python train.py --num_hidden_layers=10 --vocab_size=32000 --norm_eps=1e-06 --init_std_qkv=0.0268 --max_grad_norm=1.0 --decay_fraction=0.74 --train_tokens=512500000
MLP neurons of a small language model. Each row is named by its layer, matrix (up: input weights; down: output weights) and neuron, and shows model dimensions 48-175. Each number is 500 + 25 x the weight over its row's rms, rounded and kept within 0 to 999. Numbers have three digits each.
After each neuron's rows, "fires before" lists the tokens most often just after its 100 highest values on Wikipedia text that the model never trained on. A number after a token or word is its count.

L4.up106:533466503434509506467520459544468529459512515513525499512468504536481524473478503546524466548532550450513513475471494499574497503505473526518530533480477532531468477486478514477503494531503489508466480498514516472495455492466501483522490479495535449516507475475542521502495561514483477445512425498501497493465488505516505477509499532458529478530521476496495517527515512492530488490475
L4.down106:483481468475488498506487465486506477476475505502516483520520530491493500546525508482522481506555497502510465470515495525514536470468489468555499522559474496512496481487532503508512499486523528523554513474482510511510541518486527493504506505560531512461526545497525530462488526510545474494500505475498532487467511502528517463514488482509471522459483493528492516525444519442503489490456
fires before: "\n" 58

L4.up749:523494530495509522478510483523486492518491519554493536477499449520528456509531498488498514521477511485520531450459496487468491546512481497476528476495491486518523527495485571492481471485465526485508493472514493476505475507533461524447479522477497458488518474508523516538518497468484516468536493536518491522485509466507489462488493524498480462482533511492539544504510480493504508461487
L4.down749:490518544490494479506504474474484493511508508467505478480528464464488505506504476517481457522552477529494535500488526494509557521498509508468449542469497473516508549501491477478532462507502509496469480555508506533522474516550554494508525486488500503469480519530518465472508524498464484531467507471517495541541529487521488517496550474473479464517462492505500471465508509462502453462472
fires before: "s" 63, "L" 4, " 1" 4

L4.up469:513518525504544446535488469541527489458491496497549497497517516504518511483503479535509480492520489418538510514461503462497513466500524497513500508508488478522533501518500504519503484480470523534518501491519498514514471516473524479496499520484490479488474536524506530513582549516517494489510501451516520514453527507486503511517522470499526464520502494511507486477505519500512462506516
L4.down469:499475468467512503462482460481495502498502468465498533495481464509496509510513529498513511536515501582524504503485525504487475540487491525491521499512506525461471502518491521509525493502518509507527554533523483500491501533486491499495481514501461545523499476507512505426492487535495469514528496489437520513483505497504476457517507508506464484495527489516529486504513468493491488468504
fires before: " |" 42, ":" 6, " (" 4

L4.up917:515477507508516508492550496465521481479513493494540540488489569515505493467481487505520511525535524473453481477476490496521501484494471504485521510493482496495511548506517483490522541474563541510530456495489498525543521445494505479500521506533483452468529503507503473513489534485576480501464508549458498443459458494540502475492514532496493519491513549498506485524464482495463496515522
L4.down917:504515518497468481517510536546505485512500455517513495532529493535473520484487489542491549488505531549504474538462487443506504522504522481510543499519491493499495465503482450515452536500487522529521494544520486519497481496532522550506522528459518482541475481472525494521502549503479506462492500525508517519471461462522495523525508497490454496496517461516517455547516530509507461529511
fires before: " |" 31, ":" 15, " size" 4, "\n" 4

L6.up1179:524481450494514491474498482528477483490508502462488494506468515510477543519507518503457503527478453468529466536458532529484456495501490508480456446520462492494489490470501524496497495525493493511497508517472530520495511501524529518520470505490504477535500510552515492467543510494479550532470460471510456502502462524499569491492479528461482473505512492489484523530512522498482488527507
L6.down1179:525474499511486515540477554532454513506478476501509526508488531497482479517522510501510510496458521474504466501512485537457495467488523506481517519487506510527487523477490523490514496502520506475500517501486495509507499530477484507519500526499513446520509520495520474429522485525505542512503471502514451523522480550510492465513544501431527484538522511484506553520537462502542471510438
fires before: "ed" 25, "s" 11, "-" 9, "t" 5, "d" 4

L7.up481:537520492485506532455501522512504438482494535485535500577545513540483462541473518527491520513483502492458507468483500463565443497503539512532481492544503508498502487481527511535482495515555436464522483513507512498489540548531492512510517481529525470494501490509525534503500515515486487510489508506483480504476503499424505478491515461506501467495504535536511521545499542420467494537513
L7.down481:460526494518505502477493527514487528534492497505495486508484488542486497504492499501499496532513493539497542526471503493546478507526508495497497503529469470507490468495506523498510508505475500481529473539521463498495534501491532495498527470529496493533484516490580521456488517496553532533478506512505531509501508506519531486457517440475495502455540472517467535528525507458507517500544
fires before: "\n" 78, " The" 6

L7.up410:486494510549521503498465526465506508489526533512477508528439464506481481508503513482503464504501500501475548544463478475549504479488521496519532536519479478500526483550479470439509473515488506588531493504478499527473518517460477493496482490493483497476475516463512490485463501496459494517497518559504469515482519479510526472520499502516502491519456500519531454495491471562510488504478
L7.down410:470515498588499497526503489462496535507499500481494516503530494511481512488511519502490468541511466484492457515478498509511481524526508508446511481468494516464489523523520520477519511481503520495518472493478472540541478502553516528525504515528536437534477553484533536516491528475503452502507448516480526518480442490495510500489546518510515475488515511518525530498488518480515500442463
fires before: "." 24, "," 22, " and" 8, "s" 7

L7.up638:487481535542511507530494511521506516474529493497528500515503479497475470477479488480489509515476498481473524549478500426494464492481485544505539480491496519521493512478480463503444502534478513525502476473514527485492525493523498489517443503475536491502540521485483506508494490468510493482527509437502526508520496510530489528471474583551506486489491463482515543496507464487506520496459
L7.down638:525513470483476481501522532468481473511468474479426499485531515518485449513478518509521509460473488482470496502592523506516512485520470517529509527525460478476540521501475484498501524485498479492481462533513464531531495491470465475512497548510477498475492489504481483490471508494450481527504517522493481504486524472512473523510518466487460512547528519509501521518474496518498479508516
fires before: "," 16, "." 13, " to" 9, " in" 8, " by" 7

L7.up52:498542505505482485497482536497523498483457485460525498438478483526512506486509470536498503493528511500436506469488487564545510507482516529535549494532470488510528502503510475524490535477466488504510458478487539505588481513489488468530511480458488447496515498534528495443486507512493539487527530531506490438470509503532461496527518498482511500496519506520540499494521510486506469518491
L7.down52:466475521514495497499500486509482495492544519490500517529495500497526513473490481497481550551484471513493521523512466493487488477512485491530504481560556499445489499474500534512501477455475489487537505500487478515525549507511475525482526464526519493532447516484446452470550545479521524469469505489525490509509483485478518492521490506505484474488516475463516455532496470462502516482513
fires before: " |" 41, " (" 9, "," 4, " and" 4, ")" 4

L4.up412:506508517484486528507502478510506505524481526527507490530474460526505529489501482531506459486502507482546516506496547544529493517448506524481500482508524504502514513500462502532496536496503485478512525489489470510499558534504507477464547512508474490482522478410523515514515506509524508529496491506477469507530489473492511523501498542502494567455498561523505472542494467478469411487490
L4.down412:518460541478545492507490541458503483482508505491526509486527481481490454508473518509486546509543515473484520455532480488516491477488451482501506499469503509522484502481492468489482519516480485480468432534498484508527491487513514478548506480477516464498503497495474450509452528506515499503510508492500516509478541499535527477504525473507456525516466458459553495491524450502477524516471
fires before: " to" 46, " for" 8

L4.up1144:521489472476533552482485485512494534509541485476477529531475461530498512407532531509483482497529487494488498490465480498506489560479513490481452534484455507455475479472476452482522511489491491497487559532490503523428508502497544494534533514496528488466520539449506490448477494475500519464485563447499542496469502502474478501500507493493490471501460501506513455526486533527477502464508
L4.down1144:492485499491515501511518516486478497441490530548480506526450474508497501537473531519497464521502502473508491512485479444498496511485519498503527487499503535470493488473511461537517509512491535522526523510519499534477494494526529453523497521542463467470553521500490499460494499474502540526485470494466535496500495572447488543517503441488531483508514448492499483529512530530477471486495
fires before: "\n" 66, " |" 7

L7.up936:501499501472500510487516507502445506523492558482509486514540475520533489487508462492554529478515499491522494516478499507500497481528515488529513497523485506526544496485520498532571470511532532526542476539539484509503521464541482474513499449531459536444519504526482511452534479485516502529490555491504486479464480540499469526517504486503505462501531498541504463469494496473510470551484
L7.down936:520512507486508516507543472463486512544551506552496518494505496508506513511504495511471509491522499467491533471495535464465470544495484502509512543502483502499450443495499476511504526442495500544504498541514461495477512520480524519498522530489520490459522541453514502478504508471447521520440470510538471494520497503506495467460513533515471523507463504505504534543510483494544471459475
fires before: "," 58, " and" 25, " |" 6, " &" 4

L7.up1451:519496491502485529505498534499498484475507495541511484489466481489525502520510529492480460503475494493539482535513484503469492473479429506502504486460464488495498500506498518486482546508504455494495473518498492492517547494506513504496523487510520448500486475537485486489517553540485491534494477485466501537481507492487536471490481490509517474475531539518497490496514485517474508508495
L7.down1451:480487501542463525511532546539470536517450514517507515501506480471472505462505502473481488504524503548519485517522502483507504461499500504466527506507463471499479540486480517528490485491490500486513510508435506492506466497475549537530484460508498469437555544481506472463534510504536487510464506533522535482486501495503522493490537520500531503476480524446493502478477445542535525490465
fires before: "s" 47, "ed" 8, "es" 6

L7.up722:519452535495508475497510536479488492496490477519508532497533505482469493536491483511477519496542476497487501494476520484545523480479499485479510521547548550473483459491542454521470472475474476476523511530493487520459548485514474523538496498528530456495482512500502546468508485491488506523479536506489536520451497499523479475516528488504533542497515484504466473494490504522518469549495
L7.down722:505505496524513513478470439468500489498481490466485466518502511482471514453504530498505537495518496532515449526467485525474466535510491524486513499508527470458567503508470498510512510530485477547443522472484494497481472559508537477453497496468517586494513486441531441511516509468468477511512493501474465469565469498495516538462494517513481492497506452502465551522537488510491509468528
fires before: "\n" 43, " 0" 4, " 1" 4

L7.up94:508496466552495529502502508551481508508492504502485484475521478537514537502478522491434518483499531511511493504525541519496499527467493533459513452519486532499485506514447471477503523478485505508558489503495494549474489483527533504559473483503513508533544493464450543521481508492479540513500489491461521497497508479509506503498513546501500513501505509450499497512481470520509513580470
L7.down94:487518530502515520489520506476520525541464500511524548485511499481494539490455524525470478531492465506516503528481507523530499507487456500485497479484464463490494513494520491467523502522492504507524503492508526505472501477514490519468491531492473505513433487504469497530465532530478522549516513489469555532501576477512501505526487477484470475426554462549472522535477504460460522516526
fires before: " of" 21, "ed" 20, " in" 8, " to" 7, " for" 5, "ing" 5

L6.up431:498546508493513496502516492492476509457478472469482509515484495471433511489505510512488512520513541475479487534487471520551511477497410465543510523476505479465494509477498488540517528474482495509534474502540501560478494490515519496515534463507513501498506463474512523526489479469545484432522492516487470494448529535504513522500506486514481510465496517504493536537485493486543482509479
L6.down431:511489500533511497485530480494540539487478569527467492506470480475492498498525515542508435488526455492464531490504502488509515526518554517513507514467477478494488513478489499481527475466535512501539523515444437519520496501523504519514480526485483488488491519483478512430495531535497524495470525476489499473478445478522495474513473510531480495519514516532529486515529480518474505508489
fires before: " of" 16, " in" 15, "s" 10, " a" 5, " degree" 5

L4.up1502:516515512449523472522481495492492505489492493484475515515538516521544526530503516537479502540452490471508512476462536495504517483537508510542522523474487466515501500480464486474442477530522501477533449463556483525488490498500532528507485521489482542481536541510562518517526490525524557475521487502473504466553532493521453498514501496516502523455485528509492526484479512470478509514538
L4.down1502:486498505530498502489532535517530486477486498462490535489464532503473501500556510489526500516506520507466475477502482481505475484486518497505523497482478520490461491535501517518508481505476494479497482491497511488422535475496521519487457514476490532511482499485537491499528428515517507493463507486467459506492520467481486481475532508506463541533464492542495515522478525520482472500527
fires before: ":" 29, "==" 17, " ==" 7, "\n" 6, "s" 5, "===" 4

L7.up525:486521480490487530524494536499521504495486507551453514511511495526519518534500470522536505489499487532470549525502518507538486480475529482508481563506505484509508520530491455489538476494480532546539491498497512503501530455484492491529457515510485510508503505529523494530517511458479497521498484490453521481515516528517484519522523490446520508484506527524521497526495480509528505512509
L7.down525:453462505507489455548552507478552536457454470471449498497526469500511490493528458495494517498517539511516454504478510533501487528549476498536510534479485503503526490516483509503538479537513455489507487500510501518508487486477488549546488514522518483521472505504508508507496556525507541521525506514538506513490490435491507488501510515504509527496473496466511500508467462514508529503539
fires before: " |" 39, " of" 9, "==" 6

L7.up424:466495503480518527474484467488445471541466503512501454497489497503492498524511503550478507488491513507548510491515504488486491518485462520546486494522470497444488503491484543515471504498483500483520462566464523505491453515517488473490496507536517514524521496462485516511495452501495450520489477513497515455475516527513537458488502517521486525514483502477525499528488496492485455518531
L7.down424:491504497465471550478507523531492488512522528502482518481485490472434472494497481478483537543516522491498501502522504502549473518471479495480482524550489524493486499501511488503501526521469511463473445513453468481507527492509505524515514469534530490511460472499488457520458489494525464523527508511504512472489531477473497507517516486510462532503482458496525513464490511505479541502515
fires before: " to" 26, " of" 14, " for" 10, " that" 6, " the" 4, "t" 4

L6.up257:546492529503549449519510460487461488478490539518500507505471545495553499484509466496503499500520494486529494513504491495478523492480501496503487520478506494510504471484534499524427502507480512485456490559498540471524495475447488489516542512550533514534514557478538501465462529488465494529455463481515533535525540530507521518489529496470488518510494535464495485495519500510551505489473
L6.down257:478483490504489529515530513554532517499512476474484516491502481515512452493498496500473506514528510499480528490471472514526493531498510517498533472575532499510509447492524483492520530498516505482537492479548533529502501490549504492435453487471498486509513452502524498517484457538510564546464479453487505505465486580486488539479454516465517465462482496508513500499473511509473482484498
fires before: " |" 65, "\n" 4

L7.up531:510532497507485555476502518529515490464496494534501524520505481487504519483505530456550510471547532497453496515497509450530492502502535498505499498538486567517514502455509491521519497478506484507513482493504501446492549537512512532518519501518462489525515465518555504536448546498474525481496491532470517516494525501451465467456483554482468481493494509484503505517509539479533502490498
L7.down531:528497517496486527541500513538500467509522490517504441495520461498485499494473490516538508557515469483516513463510501537499469446474489497494546520496510506509510510509502529522529511517533495507509501530497490540509489477510515545484488483488486506482512493501483504574519491490493469519505497506491500498477501523515519479478503493520570520490481504510492484496475490477499505484546
fires before: "\n" 57

L4.up1:531523505509527537505498495474523511529497539504505510529513494535509480476495510508502496488491511534497485467469495490526500521518494487461483497524468454443514482488488537497495474524488508509524514490502529492520503510489525523507478473493496510453478483466531514432481500502501485515506489526496533501494524471467489463474500467497487466472518508543473490518534506488477526502502
L4.down1:496506505500517470567511515479464534462490483486489510466487445511518495453478525483505502531500499510497509518513501475480491532505495511502507509497480510489478467494473481460513488522497527491490477520529482547459490525511526473497509536532491491484496551486512463512519523501478503530472430493493525494501507521490470517564489508504520532529471438512522506503516479462507472431475
fires before: "\n" 62, "-" 8, "|" 8, " " 7

L4.up399:503482490460494531469526505472504513509508493467531478522494482527500531534486498483461520493512491446508491525476469437468502479456531518486466491513473513473512489476430515509510557493472483538509532511490480502484489536448494529507502470482544519521478497514479511477478467540472542520534484488489520527481517485523558518452480518487499495510504511525502483539507501526473514535482
L4.down399:484482478525529499515544505489556504508549477488516490487516483439494453484440451514528458489498551543467511484525485501481539497502477496538482493568486536483496495493492525502496513506468517560478456474506509493542482487514523521516510484487549490524534516513502501463496484538481440534494513489474456490525500501506480481521549483487497507510475508495502527506520491508489517527525
fires before: " by" 46, " to" 9, " in" 9, " on" 5, "." 4

L4.up571:513458503545517543509484548491472509496485502474481507459516515508537498508495471464510451542532537496485485504518515524511495490482476504496528511509468529466520480502529452475498533478511491512520498521483523496500501515503516472523499484478530459487485492520527490477495511479491501464544450514558523517487530518482471517501533511541516532488513450481443458544555534484459501486491
L4.down571:507467506496480472516480523435511500475525485528509558484467509513468511483518511489502476530542471474494453491501528478512487501494504517509524506438492503481431538556492480532525520472505512498456502462486546532517530497514525493475466471497504502497499499494489543491501534471500551525506511558490477487511453484493497527501503490512491502510472504513494509476497515496473479476471
fires before: "\n" 43, "|" 21, " " 5

L4.up481:440539491469532555522545500484511481482493485435457506466517480472490517558519483455481498484526531490468497483492459493528516537576496541523517479520476514533529497449501505520517516499510513505468493497514474557497505504560514488511465491462462516513504469496429510474504520508497470471534498525456507490484526511506486479460511500465508523474487504514496507456487488535549478502489
L4.down481:463502545503473531499547477493435495492492463505524518521493459465542540471489517507463482472453535489510469491503498450540475529495467539526497525556520492482481475474543499457477468494499496470484504476494478505485504536502476491478483500511562525521493502502534503492501488541472504483527516509459444511467495501522510528504504497478487513452499533538502501466478516504522476513495
fires before: " |" 37, "-" 9, "\n" 6, " of" 5, " years" 4

L7.up18:484475459526458524465510531462524463508465533530500493499523478463531510541490480458489471476480487501514542524503507465532509501526453503501506513530450488482480518513495497461483558498525475466506528544502502507520474491528505541471490523501515455520450450484494503481512512525491503447539511449526496507484493516537485490500525477476475516504487544558486458517490494467523467522474
L7.down18:489497477523497556488524520518521494445517514515529551533513550457512501499530480475500507514512499492495459478466524475540499515492485540467494505522485463469486511490465492501528541509518462519469484463468468493482531479495546510469502483470506457480464456490484485525465475493485500482459529523506531496483535500533527491471488509486528512573515491507502527487446478506498500480506
fires before: " |" 35, " with" 7, " on" 6, " as" 5, " to" 5

L7.up144:482480485526502512542521489502557484482494552499523540510518505514501520485496492511512526513467521519525505510504465450510468508524509539496510491501465477489472539509473484532488521532533502524501509489551491502502498516512518519459472501490514463481537470484481504511499522494501455528463518501466501480485481496526493479497519493514463507542476487476488511453514502436505475529510
L7.down144:475464485501512505515491519517518485530470487520493499519490508507486508456502514524504494564484508513513482517558483522506483514527503526553481512481462499466488494471500482455480524506472453501494469509477494488520497522492468485497499504484500528496468530474477499436530536503468483517489510532464499513462526502487484484480482503456509499480549501513505534516469501447544492488514
fires before: "\n" 61, " |" 14, ")" 4

L7.up1322:527494486482498491472488498550491480472509494488524496506480531507488523519486543513468561487489528488508491528521533516482482519526469560550453478518492503544472461477485515483496504522495530509515485511474477531489517498494498466500435461506503481531494486528487502474506529477472532511525487475534500491481474475479522466504460484450461475521507522499500529512528467490542512494497
L7.down1322:519493510490483492525480537554522483481470470503513468538512507515487525510482546530486509468497512448494476493487524518488470516510497487497482486511525473531519481469496546451482531505491501478486488523475474491516505505463488504493504488492475511506481457506456462484513491510488508537503462450518458528513480516470514491492473508461507512492518511523502468509526572439474502517487
fires before: "ed" 36, "d" 13, "s" 10, " every" 4

L7.up1479:489483509454511534534498524469455535462489535489455475494542482501471483510481503520476525457501483469494512507502495509503505489532504472524500505501498529502490487525496452550549499489506511508493477479488508511493512502495513511493524495532514531513468486508502545509500491437540533498529508461462461485502533469505569482516522519447502516494503507471505464490498532469519494548473
L7.down1479:464492532465511524460553511518438504479487450524512530545469497439443484501473519501477489502527521502492473505538517521516490535536506500470517521471501542482549500519491511470524528510473487526457480460509485497460488469507506489491496502491500502546553518536495472548505488533481463490476474455452507534501549489502506509480482471525506519459503484498463500513503476475508508480499
fires before: " of" 22, " in" 11, " to" 5, " on" 5, " who" 4, " such" 4

L6.up613:507524477496505550510502504509503476521527552486490505520554495502507512481485516493501531486491540531470505495460496472506521511519495502542512555493507535496488494466491459517502500543511491506490526470501493483469482500521495500495468508509467502479527507517534533517515480452507564511511489477516494497510504514532443523442517467517536512488513491496514499500539479483451494527514
L6.down613:509485512462554503483491507537528504530513474528513494500476558493506532499491513474518491510497513433471470485495503537486475480506495511542544463525453516490499524531497515521492502506469491465489488530475507499464555497513482494484485484479487514485543509457479519509508522498491537495500517495503474479521531516480489432485519504471488495534459494519502536469512514483540476492497
fires before: "\n" 78

L6.up44:507472503511513501496474514465502536504514472493470515449533519496502493502467508538546514516507491495541531495538481521525472482492504532521473556501524476452510522541459466479514564495470503499521461478513534490555485506512495495563514491474526476514537494514512506492489507492500495521488546503517518530502504479518449507455496538487499525500527515489467514483527451529503470518574
L6.down44:505482550478491499481518518480460512482513463476491502427541543508460514485511477484542445529478481519539526541502505529506479492531471553551502500488508518485526477512480460499521593476471516490507491484547480477489529488538492511557489475487513477487547510514513493466507527493489525503480509509462513514526485505535442527482519480490467493509465482499436504489537500487489500495554
fires before: ")" 65, ")," 12

L4.up891:538511475532533519512520453441500509485500505519477489467539475552480510507497446533469486541499562503483466531490470505504450509523516487480503484466491507483480463492524489494496486492517515440472515508500496522523525506459525532450475491554530488509499495481483497517460498505466509506468510497483506484544493511469534499498486508517490490492556511494483459532498504510511492481492
L4.down891:526491513494429462512488513466467527489523473494482473526441565479473515536519501447524459486478522484478495500493530527501495480473490558506507508503459504497494499500501505503557503518504486473485481474535514511473499464524552493451439512482466465512529483522537455588482465542536511480480465513548478488483520488500492474506514507509520569494499485506469569500542460483497473510489
fires before: "\n" 39, "-" 10, " He" 6, " " 5, " The" 4

L7.up520:476540550509479527500533486462460487450484542507529481523524502498497500495512517520559511470503485488502485505533543543524525498486478514556497531507508454530502502518519468533476510536499422449515515556479508489492501502487530510495518543460456459542530535470486511452531513472472540522491484492510501545479499530488506512496505565459498564492490481543545502483494517504544499512508
L7.down520:487518483472476543495528472525543453461498489523519523508530500504494499484546520509431497506530503486511505500448466458507461491500519464440498519494458505534483495491495528487492502497489544567511520479495476509523522543537447538496499486506522508506484447480472501518491529505517503492497486468509523513444462518489546490485480489521537475505518470492465511488504485506493468531530
fires before: "\n" 42, "," 16, " to" 5

L6.up1263:519516498482507545466483512521526488471499514470457512513486504505503491514525524539483527524553515473511456521487505483531481513499529507477476499460543503474495477534508487537501494462539478460563499528509494473506527496553532495468526464556496503497511553470480473533463522499472505483464482524485479495512468485462510474498502544504497507483503484514494471529521443475492496533486
L6.down1263:500476483538506486545490495527437522505469485494523524487506461481535501473477494465485545513498509540490521481488500525454471475431520542487548532519485497492491476514549535538489529471541490556445495499496512491478488499499516507462479506455481513462487462499480519594501505506482502530509502515468525476471521495494503504500493503510490515510455459506473522479493529491485500514534
fires before: "\n" 51, " " 10

L6.up235:521504508533539510535509509523515456510455489458513475553491538508453507530523472504515503503494516500536502519496477460539472508525496527514523521493482523487447460499510533562465515524525463536531471493496468499492527514519542462511541483503475463509490501508467495503484487502501540545522537483502493543506484492470445476467496487479499449474470501468504500538496540499469467485502
L6.down235:514517510520493480436521488490531463477542544493519534511471476464481484483490494513507504528497494504519533510432501451577439519494480461524515496517476508488509513487503495495474542526544478538511483502532519497501544522513523485520449451475504478519477529520501501465513497454504458576469500533488503493507485535529496472463477503490509510447495500500518534527514524492500472456497
fires before: "\n" 87

L6.up1133:505505459525444502487463532497521568474475534546490525560487511486510461524497527507557508498467500483463490493494488504489503530483511512500499524481463489516505499524482488498491458539488481520514492480513525509509510483482492482519485475465530501509527493521452527499496507468510493561486467531513514466495534512516502557479531510511504476505500532453480543458529466552506509484523
L6.down1133:464505518493502524480539484537528517503542518500521530489477465486474490490504490486504544492486555511489518529496480510530509517497513497488486514512486460504505515504499529502460531495505510492483477447503493505466461480509501462505448491496510461508513460515506485469462539507501485520515477528532531485537512510513507486520509503495498538517506472537475530545472487561525538481506
fires before: "," 24, " to" 10, " in" 10, "." 9, " and" 8

L7.up1402:474493511475532533504518483519524531487472494501496497474445473493496487469489518479560472462492502473503542538536525473511489533477442491478512508517478460510510520456497518541524486481461511516515478530449493491534466493478481526480509462517460493492528536507545506496521482519457473478514506488492461496534467543499508510557545469484534562531484521489514511520491514525464512491494
L7.down1402:503488473512492496518495501477493479517480485530544531478516514462494462471491500487473473545499493515480445491499479495468486488522508462498471517482513453482513521594477506474481477492474492496483499495490506465534504515477509473476531475498492502499535501495445533486503499534486494446482543530504510468552475497515541483506512561519491509499506521481466506482527492520496480517483
fires before: "s" 46, "t" 4

L6.up1153:479510486495480541480519557537446515509528510512480519468529518499509509501536516550516447529458495456490487539532473473530502476512498465541559536521527544524524485525475554487506481494450521507494500521513492519509497469521470502501497538523489493525467554489474501524533521491487471463494510543467486523455505497464533503459469476496531501491490504491525503464503471526542468532485
L6.down1153:458504482508502502506517507455450521528567479483509470456484502479474502482511526503520493472472489550477510506456519491498506500468516531506519556462496491496491493483521528414463494469484513480475522498471561516494505494532477497472504535498507487549497504488495477545572528497500448515485477504514485473488518516482520498476505486531473538511489531481495512494478481549511530473500
fires before: "-" 72, "\n" 10, "==" 4

L7.up219:508523525500542521489506487507502508507490479510513525526525497466546520509517509488474546506432470491508489513495497493511499518502468518496433562485523497503518483480510474524487448553494483523445495489506529484523531497548502485499500501514494462517491502529455528467457512502472508468472491483529479492513505502523484490520531539499546528504497520521486508488528524493538512555485
L7.down219:522517463486480524504483502478466496546469483525512503523543464522517483491544477469498506491498514523468518499454476509453477497489517473495512493540507551520529470519471529501510455491567519458491522525515508482502531472524535487474464481493496463489497498564528510541477473492508486472463509499563532480502493517478513501533524452480477518505454516489517501528503451545532495477511
fires before: " to" 14, " as" 12, " by" 10, " in" 7, " with" 6, " for" 5

L7.up1055:522515476480497533502500493545507514486475528518475478503462489507525526475513512496481539496473484498463521519482508521527470497454470456509518498498501503481499475468507519514457472546495486476479488486503467579538522517485522512530472463541526493472548475558493523474482481494489542504466528511457477466470499561507490524498490505496451496482533512490497511532493509488484479512489
L7.down1055:474500500518530498480454480503516520483481522483510502492486470468515495455485500463454520498488515488470488502466506492521503510528443483501466502494510516485506504494480509510534507488472519498526471474476443487494457462462501509498509468497534441518514494495498491476511499503539490536501494556507481535507528512564472513537509520498497509475481460493545498462538483499526517485500
fires before: "s" 55, " to" 6, "t" 4

L7.up37:459473501452503552475534495502534482501531533472539512536470486502441540487502453509493532498528491468478462520486504506497502466537446497502514471506459530500498501488514488516523502506497479525485513498465512552511507521501468555513476540501555489530493481488479495489470506529455488517533497480452479484479450478474574502478483500490479503494441478534482538506483466523515479552559
L7.down37:473473501476517490505502523479553530517471540409509513512496488483501486508491538491488505513525527509519531470490469529502516506485491469525460510457499504444477493482434478509473514546507504485529496482493515466485490502530543468480568505519538488493511490564463488485516456489496525505504528512498490495486486486495459466538509526481473498503570469487488475485545505501470517489493
fires before: "ing" 34, " to" 17, " in" 4

L6.up93:504454519504482470531465455533499542514500481494521493469491473499517518476489488472500528523519469464459494521498513478511517519532454511532553495493504498518517477516500505506514494476478456502519513507459505484500487461513535523441487506467508514515501485502527496465471489496464512509468521470547487508488517512498475527515510500498486512503542481481515516500560431532502490511495
L6.down93:520546491475522489470505495469507473501498482507473502472499487512484540515483539529514508482472489454510511505514507477503481481506485467431537553504473465475484534475490498488491499529489536501515485505509533534543495528502448490489465458478512487533472520485481483505466511514414551507536548496487499482492496537519502489501516489497517516496471515520510480525539508503502456526483
fires before: " |" 59

L4.up829:474495506480501534497532489485499509512489512483490475512525428502500507559525486503423497490522521469476545494499488486520493511493502539488516461442492472504432493507493514477513482511495468477470550486484499554480534508482524537506497527510504496491502500485533503514489503538538503516535515500550493468502512521533532492494536493496457512541496504508490463530483453506527568529501
L4.down829:500502495506455530526495494462526490498462501491481545518507519462532501554482483515485474548532448510509519480500473480500511485464465470531491532460519502499516515513475552514479495503545490490538520502508478501483502511479475532495485486467512500518535520500542496464520542544485492519527465511517521519497460501477487472484488514506504530503499508505511509471526494507461499499480
fires before: "|" 24, " of" 18, "," 12, " to" 7, "|---|" 4, " or" 4

L7.up1209:522511501535524502490496503505524525514507488499530475496495459477514536482485516494502501483518459513538504472529474457478477494462484477498518514454521514504459478484513501527493485499475549485533502485457506477517502514506527500531501503468523492482504502453490484509510500492472502528517522499525444500507507514520501537478556535481546503488475529513461525487511535569525487465460
L7.down1209:494480483504518484495469466438473475466485499498526557485525494539500499491518510480541506522515525482537497479506446556520481505519481492465495543539537517502515521497521502543539518474478503471479518513515460457499450476531501490472441474526543499521500518482504502523470518539462501518519491514500552501524500506471505505506506504506442518501513487502490520564504503523471495452498
fires before: "." 70, "," 16

L4.up1389:499508461465473493495468549484451524492462524526526516500493517550480518445515469543471486522507528482467510497497481550484451480475481522509522529508504504490503498557525509531523473480532491491491474501501532488509481487522503491463498517484517505480479516460472506543471511442471494510492516477510473533514491492505462532545504527494501482546513517512480519504501459467492473505493
L4.down1389:465510457512498506522481493538470505476480486512520487495529507496509475509456509498545511519485494469500510483516460518493474482464457491456499495516535502511493478517545496502504500509469508491487476513506511499522502474485525492455518448499478459502527506494494458597494458512480478533512467469497487465510478509501533528490517505477487528480486482545515554541517574553495469539497
fires before: "." 18, "," 17, " of" 13, " in" 9